MLP neurons of a small language model. Each row is named by its layer, matrix (up: input weights) and neuron, and shows model dimensions 192-319. Each number is 128 + 24 x the weight over its row's rms, rounded and kept within 0 to 255. Numbers have three digits each.
After each neuron's rows, "fires on" lists the tokens most often at its 100 highest values on Wikipedia text that the model never trained on; "fires after" lists the tokens most often just before its 100 highest values on Wikipedia text that the model never trained on.

L3.up140:130155134140114137162137132150131097167119090160165113145129152134125123151156120101093157137124143170156108126127156100136191118141149087140129139091107129140116143110104135096110153119121117124178109127090110110118132130147122140115126127135112092114125119130126117101142122123091144154139101187130127109062099136135114152166141123124095144172179129151135141151109143126131147142179
fires on: " |"
fires after: ")", " ", "0", "%", "7"

L3.up782:101123136156124078175111122138161142091142079166159133110120100123141101179123133138127147140167119160159135151154171143158144124111104112167108101102140126142097148135161176123157134086110111148155143095157128095174147136129145131147119092117118133117121136152135080126099102076077147173145134126136118125116098117135115121129141136050122097131191118103119133148132135165127135151155
fires on: " as", " or", "ed", "-"
fires after: " such", " known", " al", " expl", " describ"

L3.up181:118136120157120120108150051160159141114169119141115114144117121141141112172120123148085129145136113164133144104151112106102169130143113129150136136148166146125132120131166135093149128115136080163165137149142089104153103180184093079137109116097117082102127151146120140137100096096149145073123135134159149127138090094139110160117060095140141132135150143101112128123134098166155126082118
fires on: "\n", " but", " where"
fires after: "\n", ",", "."

L3.up1129:093141146119124141119148097149144101116115113135140127120145125119134086158085124162173151170132113142137125130124117138128165109130136140101136094121100149112156160152140115127153144174117092113138149141125129064128101116141159143178141138125137160127073161116124168107114070106124120089124150130159131088106157065160116093131081155140146108083157119130099119150133067156106125137136
fires on: "b", "c", "h", "n", "f", "A"
fires after: " (", "-", " \"", "/", " ["

L3.up333:102105164170130147165110125166134123135173094134160160137088131157112100149139142133176134131148144113124095119114106135150159129114128125156141107152118176165129132131146139142138105121091097117144107114137110114134082176096126112118159155080093146108135150177128097090161131138148119126139100148181154081102137090108156164126143123127130086128142133119125141120079096168119049141109
fires on: " W", " L", " G", " T", " D"
fires after: " |", ";"

L3.up1034:140108162135136138168112141118143150165145134133127117142098126134104132158129157146156151107094165131134122129134120125088118123126136110136126133144106130133081095162131162116154121155178148111162160139133125117140119123097132153138140150121121129120109119100115166143142120147152099123116111128108160109125100066102132141104085082114105140085140157144110106140055125123118124077126
fires on: " of", ",", " 1", " 3", " than", ":"
fires after: " |", " 1", " 2", " end", " number"

L3.up1221:110060155136086110174151104141124098142119151150140128152130075092171124192149123122187180146094132118109146096103115121149130117122146138159124144143091171152123147204133132137140123062109116110157136131136115121142129135127119167122137130107146110147090108156150120128139085129133134140166144093127134140141143127112121213137105155164142121108152133141108125117114108121106104078152
fires on: " in", " p", " as", " n", "nd"
fires after: ",", " in", " and", " to"

L3.up1106:097173124105173150123149130164127113103145104117131139103118125141119083124140157138161141140114136127143127143109152159115114137151067146152123113108160160116146144158088110143129089131158087149107138148141108131113104130079118138099140145117098147164132138154147158132152145146139125103100125123132148115147153127164122119143124110104141108149118141146132128139093132154125133085098
fires on: "-", " three", " one", " two", " B"
fires after: " the", " a", " one", " first", " The"

L3.up531:080117111107130161169106123129085118112157081106151096100116161149156121161137137114138127127137147134144148110148092113138126136113091111113129112126171148130119107115163151087141087175096173119135133132129136116132123106153111135126151176147109134133131119150095165099084149134120129142138137122123154109112144050124120126167135124135098145104141149143097093141091152133101108098130
fires on: " a", ":", " known", " released", " just"
fires after: " is", " was", " are"

L3.up648:127151139179125160119171118155176103191126130112101104131171088114138130178147115119126120137078110121142081131089164103123122119101142108148169101167121152117141117133125130135106075124087108144125119120131114123124091104122084076154167119117116099150126151143134161123112167142083118125179131130149160108130156110161127163136140113124157152113185103144144139101095115148148087126107
fires on: "ile", "ere", "ub", "orn", "ob", "ru"
fires after: " M", " R", "r", " C"

L3.up142:150108125126121087177132108142163128163131103107119124103144126114117076161128141136148128155103150196127120135107180135130139115118091102197121130173089135113107155136113139142137117100143108169145105106095123109128132104102151123145141137150087092104132112143156103113068110140176112083178099108119127150090074091156124116114083146133095098146103117169078126135092097155155111128151
fires on: " the", "ec", " 18", " 17", "ent", " C"
fires after: " in", " of", " for", "b", " from", " during"

L3.up374:109149153107149114181100089166120159118140141139131108104155117121127097119124128097158098163114147132142151133118100142115104112148108132112121136140128152118147108104125133099124121121144120133136157154113098104129128092144142169136138127095148119150117115146088145128111072111148112082140133161126148131107142097178090120111096143110136142093137152103125106158158081136148137114146
fires on: "c", "p", "f", "m", "F"
fires after: " (", " \"", "-"

L3.up575:138163115083121084114098148140129104082171117106098124131131118145117170129125149101127135098123126159167114117105107103147118135135089105135155090120106129165130119109099124094119125111152111107123131133114141109137145125168138114125155168122116144116089149074126148098126156125123148121117134131120129172103095069115137134108113136125108112064099135144136133119137073094149155085112
fires on: "ab", "iz", "ann", "os", "itiz", "ycl"
fires after: " c", " st", " b", " comp", "c"

L3.up1037:127157150097122109123149115160128138141150100141142112150166115163166089158107101165166145135115137145115115132128134162126162081127108122130148138120156129138182109117129109135110138168098153175168112125095096128151190100164140153124150087148099115139111158104114173073140144129166129112122172134141135120125076116144132148137097128156161126091170117131094149125094111148099103106121
fires on: "il", "ar", "r", "ul", "i", "im"
fires after: "B", " b", "G", " ph", " c"

L3.up20:119116165119138103133153131121156143098153124170144101134125123115151121086146124083119155102132094124156104150173114105148125130150113135119110136116162116140106127119121135126103157110146120128157145089131113123144116100129116133122165095160138084143123167121130117110128159081115157105137085127140179070145127107152135130148102093078113124115130138130113100121118130116147114091101
fires on: "\n", "arly", " al"
fires after: "==", "===", " ==", "E", " |"

L3.up401:088069137145143120127130094123102144161143092172138125120129090137104137191118142128128149160126149186113099103147130106123105108133105100102114137138100108121127119128113185107119109145174156106164149128101124079136102143144163130117132104151106119108119115162134095115148116100115189143109123121145136105111137123154125149121099160105132089137110113108109141116099138192179147136135
fires on: "\n", "S"
fires after: "\n", " ="

L3.up247:120108127081192139134145103151111172118110113151134100139169118119132139155117158139102144144123146148116115162144110119125111122162084131142118113146103113125124139133140103111139122136139134126102098161111125107156145085158127164122104078127111145118143108173113110127113075089111136077181135100116164130100154118143114108139127117163123095098088127180101112125126093162149122094145
fires on: "c", "ph", "m", "per", "fl", "r"
fires after: " (", " Al", " im", "-", " Con"

L3.up435:142147114165110115137098124106144116181138116130113148120150109132154139129127160123134140142141129160135119128106167107132167104143172151145144148148113127141149115112109092142097118119178072121120141134143105119136076174145111109123112125141123087124153123125136124077151153146093184096130102116102113100101147147120137094124099082103127169125089130096151127146091095144104114137120
fires on: "=="
fires after: "\n", " career"

L3.up7:097064112141148163139107089117113112114149080187126134135132145100113100204085175143139126133162128161126093123160161097081141119130077132095128117138116104131109116163138165090130079128159142127171139139117128118109127140141104144115111124152141137175145159148138114108160132058103149128108146166165101127104121149122102124149101145110141114142134118113103123118123119152141160139106
fires on: "\n"
fires after: "\n", " =", ")"

L3.up1251:135121122146129138149106104189146124126158136135119130131123113127099119150162128140162115169124122150133114158093127122131147146122116129200122106131120151138143122185095140108147080082084152151159162116169094121151108112145130084105114113166130138099120090156160118062108122125099189109142115142155168103127135134127102135103094141107109112115150139138143112097092112209169092158164
fires on: " D", " B"
fires after: ",", " in", " of", " at", " to", ":"

L3.up793:151102142103106133160150151128135172084151156145188096143107146146157109121107118064140149159114152117160140103115159085138111081113123136136122116174145100132131135159137131120212114152075144120139159115140133102143112153125138136151119136118151111131084172183114173137109132107147124113136147125107159121108117106132122111128127134121155094087158133096083142132140114095077138111150
fires on: "200", "with", " not", "5"
fires after: " (", " n"

L3.up503:118133135147128135125097127158148133193146086127109124143147116146138133131167131103145155116154139122134108142111122090145139102104104099121122108152103139138097141163156158126121156097124143145119108072117123138169141065094114065112117141190158123117114111118115112107128150089140174095151098130175120122112103109135132127142137143114123131128131073132152156136142135118151127127105
fires on: "i", "hi", "akh", "an"
fires after: "uk", "os", "az", "z", "ak", "ar"

L3.up1027:102148117104151104117138130125154152144149174111122160150110110077140109118105117168121141149125149123138129152140158148125134121147146136098156113165121119135123110139088116107106156127144099105135139157132112124097093180113100142123154172085146115153139172159137143115123107144114081121098116113119182123125142081127141102124100154113132140127145133176096136140152129115177147173130
fires on: " c", "c", " l", " rem", "p", " re"
fires after: " the", "-", "'s", " his", " their", " \""

L3.up720:089099139145141128133123131165093101132147149119121138180115135132114083165087142127157152121134145165144147155115119153132104117126131168139149142106146150152103108156135138129133099149145177131172117149093135139121116130135128148144129121099110129140097127143115113097141131137114111093133139107130152079093128136133125132137111119125110138147102144091135099138126091139131106104113
fires on: " T", " S", " C", " t", " U"
fires after: " the", " a", "The", " The", " an"

L3.up1089:088100147149166119101154140135157123133129164146123108135169104128138146088153109106135144138123124134150172129130109096143140126127144100163121108119131112128109167178162174125180107128129109130150100136131132102159139113082125095144169171144106195177129140112111160135108106129139134138115087138147114151089075122134133144139163156142115071092123108112120075109126089155101154121124
fires on: "ou", "or", "ow", "os", "un"
fires after: " e", " Y", "Y", " bel", " fav", " n"

L3.up1061:096091141127150116123131111149167079148151132132125114138120111136118109152135127133174142139134131171148163104143097111150129115121121159152125108140107152146116075144144144140115134120089099144144101176143105129173109098104117101115124141163093127163129112093099114120136131132139174081135125170111135119139113129126138146173100113117080105153123132088137108145099110158162133098141
fires on: " K", " J"
fires after: " the", " in", " of", " and"

L3.up668:110136118142150132127127136115120144150140158129125125145131120146118126128149123123152144123106130177124122131108129114148154163127117138126158116137101130119140121131125151111112116144138133162143123137126105093181139118154129141083116152150080154100072105141113135141122115127117199107095098148153161097090093121141154118128092116109083044154101127138116102136110094143129145165129
fires on: " El", " I", " Ab", " Em"
fires after: " the", ",", " an", " of", " a"

L3.up96:109154121107136152131143115140105101165163134122141090101136096106104104160141168114106119114153147194118135109093153175136160087133124102159139146125143097125081172156090143142136108168124131123163124104104125145142117122144134096150165122159130190153118142124116111149106096113141138098107128128132106155116117136140125139128100141106150096129083110105136135124114125118123115151108
fires on: "\n", "er", " S", "t", " gen"
fires after: " =", " the", " Gal", " a", " An"

L3.up253:137072112150125120136163106154130187142145087121106146140129067098159096152100128132128155093151117125127119139148140156106165116126117129145116149099141103166093131096143111103143142125113129148178146106119112105108120152112140157133124123110106146112112134155066112138141097139133102130136119122158132105115108108130141159116130125124113094140113160121122130097115122129111126088117
fires on: " but", " although", ",", " wh", "c", "w"
fires after: ",", " ("

L3.up1247:150141116135122100077115105142134114128141101184149109134136136147115118097154153138119133111087145147112116146136151142113136124101131119131097086160167150164127106131123139135135130154100059134171131086133114115172158132169117164146159091079135123123129100135064150104136124110141182142125144144150163107092065137155142160115115115092086136108169104104130111115118106136124185115127
fires on: "|"
fires after: "\n"

L3.up568:129107162141150124153127117160113115126137122168151127147117150143143077127125110063105165145135128177148141139163110101127123129120148192082097092122132118117059123130141117096172109095131094139126140141108131111204156101133106115128129105110145146130106155150109150139133106122121103149151143120144134120158123098144113173104138149180113101037149151124096109133103136162107106140113
fires on: "B", "arly", "ver"
fires after: "\n", "==", "E", "===", "C"

L3.up1116:141078120126141099139087102102098124147126085167130130113122141101136138180097136147154124098106116103187133101088141104088111110100099118161129119132106103122155109147153153128130119122180151155166143149135112115136094150135126118145105131146125174111111136162106107147159105093146146121151098144133131066112129121144137132112094130163123132113146071115146138093098121125148162141126
fires on: "\n", " is", ")", " an"
fires after: "\n", " =", ")", " is", " a"

L3.up198:143117129103167156140140116151125101100139105135111132108113121102183148187150157123120148098087141145140146122147115122114150147135129106124148137120099137115128111111113128150127083096132148145158144158087128169132138138117135142128147132112116117102155124118092139106149106129144119134120110133119111116124126086171139122119075101169075117082129134147123119153105098147131150128122
fires on: " a", " w", " the", " this", " c", " s"
fires after: " in", " of"

L3.up1004:115137155151174139153141130120153157165124130187125114122148127140124103128119152108101124107104123121105121126151122101135177129167120158122136130143146144145112119141136188140159098153174143135136153096064124139135095147144141117110123118116141178133093109134139143132117147136176124123119149117180170111109126106150141120130153132161115114080093120137149082151145124154090124111123
fires on: " un", " first", " one", " same", "ative"
fires after: " the", " a", " an", " n", " was"

L3.up447:140106171193129116151113110139088121087137146200150124126154115127155142126124151110152140127076152138138102135115120110149172153134089140153163118136107133153101050124112138114156140108123075158135098078127124143148112135122136148131127104096111140113104106106123150093110110125136151126111120121137094140077119116125105164123075138139106107069130132131142089093079109184127126099147
fires on: "0", "k", " (", "w", " capt"
fires after: " (", ",", " in", " ", " was"